config = dict(
    num_hidden_layers=8,
    hidden_size=576,
    num_attention_heads=9,
    num_key_value_heads=9,
    head_dim=64,
    intermediate_size=2304,
    vocab_size=32768,
    hidden_act='tanh_gelu',
    norm='rmsnorm',
    norm_place='pre',
    norm_eps=1e-05,
    positions='learned',
    qk_norm=True,
    attn_scale=0.125,
    bias='all',
    tie_word_embeddings=True,
    parallel_block=False,
    init='normal',
    init_std_qkv=0.0218,
    init_std_o=0.027,
    init_std_up=0.0312,
    init_std_down=0.0312,
    optimizer='muon_hyperball',
    learning_rate=0.016,
    beta1=0.95,
    weight_decay=0.0,
    lr_head=0.00858,
    max_grad_norm=1.0,
    warmup_steps=0,
    schedule='wsd',
    decay_fraction=1.0,
    decay_shape='linear',
    final_lr_fraction=0.02,
    batch_tokens=131072,
    max_seq_len=512,
    doc_mask=True,
    train_tokens=783500000,
    max_steps=5978,
    dataset='wikipedia_en',
)
MLP neurons of a small language model. Each row is named by its layer, matrix (up: input weights) and neuron, and shows model dimensions 192-287. Each number is 128 + 32 x the weight over its row's rms, rounded and kept within 0 to 255.
A block is one neuron, or neurons of one layer that tend to fire together. Before each block is what it responds to, as a language model described it from the Wikipedia text at the highest values.

Perfect auxiliary after subject. Forms of have (had, has, have) right after a subject noun phrase, usually as perfect auxiliaries: character had arranged, series has been, piles have altered.
L2.up141 [120 157 175 105 167 119 126 145  94  70 127 107 130 132 171 120 117  73 115 161 138 166 132 156 137 160 116  97 120 135 130  89 151  91 135 147 119 183 150 131 112  76 104 153 132 147 118 204  95 111 122 164  87 165 101 129 188 110 172 103 111  92 121 117 122  92  82  83  94  95 154 178 136 172 143  97 137 152  98 154 110  75 104 119 142 122  74 151  98  78 169 104 129 114 127  59]
L2.up171 [ 61 153 108 163 134 151  95 150 124  92  73  87 123 105 139 104 145  95 127 129  90 178  97 143 201 115 115 113 133 101  81 158  72 131  60 155 130 144 113 146 140  94 118 145 114 126  94  69  32 156  90 142 164 137 208 118 110 105 142  85 183 147 133 152 149 132 104 122 120 174  94 180 115 143  63 120 162 128 162 157  94 116 147 104 133  87 117 149  98 132 188  83  91 114 161 144]
L2.up357 [ 96 130  97 166 150 143 119 114  75  94 116 101 100 175 133 167 107 173  94  95 112 160 133 106 108 134  85 141  65  83 125 140 134 146  90 151 199 123 150 174  56 134 109 115 131 100  94 121 120 138  88 131  90 130 121  96 143 136 140 144 126 152  81 128  94 131  95 104 127 100 152 153 202 139 143 154 149 105 142 165 160 166 103 138 131 139 105 124  67 112 162 119  61  97 113  92]
L2.up1107 [130 116 154 126 117 136 137  69 141 155 152  75 128  90 118 148  87 126 140  76 151 116 155 196 117 115  99 121 142  91 104 141 155 105 112 135 135 115  69 154 112 107 101 116 188 158 186 165  66 110 119 142 133 116 127 160 188 128 115 137 132 146  62 125 144 142 117 134 177 112 107 124 210 174 130 138 105  76 123 124 140 125 142 138 108 102 166 163 132  70 117 150 133 105 108 149]

Clause-linking "as". The word as (sometimes until or when) opening a follow-on phrase after a complete clause, e.g. "as well as", "as a result", "until 2000".
L3.up486 [124  86 166 122 128 110  75  98 148 156 151 176  83 159 191 115 219 145 112 119 122 145 171 167 124 125 165 108 130 121 104 138 173 110 126 103  82 111 136  85 111 145 134 120 192 153  90  78 106 145 149  98 146 115 151  79  86 193 146  95 163 153 140 121  93 139  90 127 179 140 117 131 109 123 154  77  71 161 127 122  65 127 127 137 147 109 182 157 164 110 138 150 126  95  99  95]
L3.up928 [ 64  78 129  93 146  85 131 152 136  83 109 119 120  82 124  93  75  99  71 111 119 142 110 121 134 163 139 131 104 180  68 126 164 107  45 136 176  81  62 146  98 115 147 186 169 168 160 170  53 104 148  69  86 149 172 141 100 121  68  46 141 165 155  60 130 141 134 118 254 135 168  69 100 144  91 178 100 145 101 127 113 142  47 163 108 107 150  63 154 131 135 155 175 109  50 132]

Comparative linking words. Words that set up a comparison or relation after a clause, mostly than after comparatives, plus as, similar to and relative that, e.g. less sweet than, as old as.
L2.up337 [196 119 130 104 146 122 107 153  55 121  92 170  99 144 168 121 178  94  85 146  93 131 156  85 124 191 160 122 126 155  83 100 142 179 102 115 139 162  94 107 157  82 107 113 130 126 123 170  98 137  62 113 110 141  49 102 155  93 132 140 101  99  86  86 138 159 112 137 136 107  69 112 138 225 118 106 137 121  96 125 121 134  93 117 131  82 110 132 137  96 132 128 109 146 112 125]
L2.up589 [166  77 110  67 126 104  73 155 126 109 127 134 156 106 104 162 190 127 101 189  96 127 146  86 158 115 116 126 132 159  88  47 132 134 139 120  94 132 129 202 130  83 146 127  46 100 129 152 103 180 128 123 114 192  70 137 205  91 131 145  75 167  88 152 185 175 131 174 180 144 135 101  51 133 133 143 145 101  81 145 143  86 118 168 100 120  82 148  97 126 149 140  71 139 111 125]
L2.up1485 [ 94 160 131 122 111  94  81 142  99 142 161  98 121 164 130 129 133 107 115 137  98  84 137 117 145 103 153 119 105 141 134 131 115 189 155 120 112 160  98 148 134  90 147 124  89 212 144 134 126  98  49  67 157 152  82 114 134 137 175 105 115 129 135  67 146 194 139  66 171 183 135 118 120 179  92 130 169  68 109 144 111 135 144 133 152 137  96 103 141 133  94 156 107 190  70 165]
L2.up1965 [ 85 167  95 106 143  98  79 129 147 146 135  97 120 118 140 134 158  72 171 115 214 150 172 113 127 173 157 152 173 116 125 131 137 111  74  87 134 143 125  83  63  95 117 155 126 144 109 122 117 100  73  63 116  66  82 144 196 100 150 151 140 121 116  78  82 128 118 151  96 135 124  97 142 136 137  90 132 140 142  97 125 117 145  86  88  69 143 106 134 133 158 161  99 129 176 148]

Clause-linking "as". Mainly the word "as" opening a clause or fixed phrase (as well as, as of, as opposed to), plus other connectives like where, which, because.
L4.up9 [143 149  79 139 130 121  93  98 139 113 111 146  94 110  87  74 105 150 117 127 156 129 127  90 126 165  90 142 153 116 138 143 129 159 107  85 133 177 118 118 144 101 194 106 119 109 138  97  88 139 116 120 160  73 191 108  80 154 102 102 156 159  67 185  93 144  94 168 111 170  60  89 104  78 118 156 128 126 127 138  85 102 109 117 130 138 149 126 174  75 109 115 118 154 185 117]
L4.up95 [150 153  92 136  58 119 140  99 133 116 130 181 109 116 133 134  93 139 159  94 187 155 118 132 119 145 110  81 151  92  73 113 152 167 138 106 116 171  92 162 146 158 166 124 146 139 189  97 162 115 135 168 161 156 131 120 124 136 127 124 166 190 186 147 115 156 104 116 135 172 152 134 160 166  99 144 107 149 104 123  92  92 107 111 167 182 133 118 118 113 160 123 173 114 142 136]
L4.up401 [160 119  92 110  99 149 212 139 160 111 158 148  98 124 149 176 127 122  95 121 136 115 177 175 108 179 119 139 105  69 108 153 118  98 187 169 135 163  93 166 131  80 163 120 116 152 126 167 135 184 152 100 121 132  78 123 131 144  40 127 145 111 119  85 123 144 141 110 188 154  97 108 128 129 122 117 119 160 146 126 110 133 121 228 160 140 170 129  51 124 107 197 114 161 119 152]
L4.up708 [ 82  96 110 127  72 216 100  95 100 135 138 110 102  82 186 170 155 141 132  83 179 118 163 164 134 115 124 155  98  56 147 171  94 181 147 119 105 148 145 134  57 123  59 116 109 114 103 192 114 157 135 166 182 160 154 118 127 109  94 128 154 105 160 182 107 100 144 110 157 121 112  74 160 169 156 137 143 128  78 164 111 168 135 145 126 128 177  84 132  77  96 136 105 109 130 111]
L4.up1349 [ 83 120 103  88 130 177 145 116 131 106 164 111  64  86 105  75 166 148 121 150 157 130  95 156  90 167 116 121  96 116 145 101 108  68 199 140  92 208 118  76 142 154 122 104 144  89 103 162  89 167 153 127 172 134  94 113 150 143  80 100 175 126 137 162 116  85 133  95 117  99  74 134 115 143 147 139 118 154  93  61 188 130  93  75  77 112 138  51  89 157 135 148 113 144 118  97]
L4.up2021 [ 83 134 153  66  93 135  72 119 115  95 147 135 104  64  69  41 122 127 100 142 151 109 179 179 160 143 183 131 141 159 128 142 146 134 135 172 109 151 101 111 112 133 114 160 146 138 102 146 119 113  75  77 100 176 111 112 107 180 122  54  95 133  57 140 162 103 118 112 141 113 181 160 143 146 133 123 153 120 112  99 109 154 134 173 134 139 142 125 134 150 148 161 161 193 105 167]
L4.up2235 [151 161 117 129  70 130 149  58 179 137  95 143 133 139 131 110 131 158 143 176  72 140 105  79 103 120 138 123  79  88 107 140 100 126 167 170  80  62 141 158 153 134 125 137  85 157 145 200 159 159 179 154 155  53 109 122 105 101  94 137  44 113 161  71 139  96 134 186  81 141 137 118 126 139 157 112  96 200 141 137 122 105 173  98 154 137 145 168  85 126 120 153  80 109 112 100]
L4.up2247 [ 91 130 111 139 115  67  44 175 131 144 131 122 107  60 131 157 104 159 120 118  64 157 168 110 102 146 139 151 129 106 148 113 189 147  79 135 137 158 103 137  75 177 130 124 152 137 142 104 115  76 111 140  89 120 135 103 137 123 145 108 146 171 167 142  97 187 171 132 126 120 177  79 118 144 110 130 107 177 100 126 161 135 119  92 117 105 156  85 139  96 133  82 118  93  69 122]

Creation/action verbs before objects. Verbs of making or doing, and the prepositions that link them, placed just before their object in narrative prose, e.g. built, created, established, announced, with.
L3.up311 [ 98 138 111 126 167 169 138 144 142 129 131 126 118 149 127 143 114 118 138  90 136 109 139  47 151 111 139 159  55 107 175 129 102  97  70 136 149 108 152  65  97 123 119  53 176 147 108  90 107 118 153 155 156 178 115 141 122 107 103 102  80 102 128 116 114 134 145  93 155 100  85 123 137 121 112 124  80 129  57  71 156  82 149 125  99 176  97 128  81 139 127 167 107 134 151 160]
L3.up540 [113  96 131 148 166 147 162 143  93 162 136 103 179 129 106 150  84  60  89 115 104 157 147  88 195  99 134 103  98 109 139 134 141  92 100 132  83 139 148 152 159 144  61 127 158 126 143 134 111 158 144 124  84 179 129 111 101 159 140 102 120 128 132 154  48 130 108 116 106 164 132 180 158 117 151 144 134  97 129 115 148  78 133 192  92 149 169 158  64 131 151 123  99 170  44 131]

Transitive verb before object. Main verbs or prepositions whose object noun phrase comes next, mostly with subjects that are things, e.g. features, contains, issued, with, had.
L4.up227 [129 127 129 141 137 113 129 137 144 182 169 106 121 128 140 130 172 185 130 164 147  86 105 100  88  75 180 139 162 128 102 217  88 154 157  86  95 141 145 123 135  58 121 212 153 126 187 154 104 112 159 180  76 132 189 108 160 139 155 114 137  83 179  88  84 131 124 163  97 154 142 116 111 153 161 132 201 142 117 138 142 119  92  93 146 123 174 157 116 127 111 153 108 106 141  94]
L4.up624 [169 185 190 113 137 188  53 104 131 145  75 114 132 177 110 111  65 105 136 120 146 138  97 116 119  62 133 153  88 164 148 101 100 180 122 134  78  82 123 123 126  89 157 147 153 134 119 154  55 142 115 140 124 139  90 131 117 120 184 178  66 132 152 190 120 101 110 164 136 150 131 164 126 168 144 167 126 142  73 102 143 105 108  53 113 156 139 206 123 125 112 110  95 152 142  91]
L4.up629 [105 141 162 128 129  98 114 106 120 168  76  50 210 142  79 141 195 163 162 120 130 201 143 104 127 126 101 121 116 140 107 127 153  95 126 155  39 120 145  81 169 160 105 103 144 147 119  91 116 144 137 135 117 149 170 106 186  78 201 142 108  92  92 167 156  81 117  82 119 118 133 127 153 148 145 141 164 143 133 132 136 175  85 143  87 108 147 154  98 162 125  83  72 132  90 122]
L4.up824 [ 81 119 147 161 113 134 127 152  86 174 126 112 136 161 150 124 141 138  97 176 123 102 181 101  50 150 168 145 132  95 192 182 105 118 103 127 114  95  79 163  87 133 157  99  84 108 122 157 132 115 116 130 118  64 124 117 117 125 128 182 119  95 123 102 181  98 126 135 122 131 156  97 152  87  84 142 103 165  78 154 170 123 158 185 173 203 122 114 132 148 106 140 112  82 119 110]
L4.up860 [150 116 121 102 126 157 131 123  96 155  98  78 138 156  78 164 100 110 129 167 179 102 101  98 183  90 177 160 143  94 152 152 120 153 154 177 143 181 124 149  89 122 129 143 115 114 114 130 115 145 141 141 131 142 136 126 153 103 123 123 143  81 115 141  98 102 158 143 129 103 129 133 133 157 124  31 108  82 106 131  64 112 118  87 181 112 108 113  54 120 123 121 111  70 141 163]
L4.up1919 [114 155 103 125 143 129 125 133  95 136 140 105  86 143 101 129 119  83  80 132 135 115 115  95  93 192 136 103 129  93 125 114 136 120 145 241 146  81 164  81 156  97 128 120  84 151  89 114 110 100 145  95 106 164 200  76 106 166 125 119 129  61 146 132 138 151 193 101 106  87 116  86 158 131 123 130 140 149 152 131 155  98 123 140 130 152 158 140 134 133 130 114  96 154  37 107]
L4.up2060 [151 141 175 136 140 119 145 157 106 114  93  91  99 135  91 106 182 120  82 150 119 130 169 168 169  79 148 199 141 153  97 148  65 123 139 179 155 133 194 113 108 139 120 162  78 145  63 130  38  70  85 208 130 182 115 112 133 108 138 140 160 126  49 127 118  84 107  88 144 126 172 149 185 179  79 106 173 103 178 140 102 172 174 125  94 157 133 139  77 154 189 120 108  90 164 109]
L4.up2296 [164 122 132 149  83 132 128 126  98 135 230  81 104 153 114 142 113 117 150 131 140 144 114  89 160  46 154 150 112 120 164 158 126 159 115 129  55 110 195 163  84 112  99 127 138 151  80 136 114 118  98 108 140 165 178 163 120 110 186 109 148 123 141 135 170 130  90 132 141 150 167 137 134 165 126  85 172  24 101 164 110 105  91  84 122 116 169 168 154 121 156 101 137  61 143 207]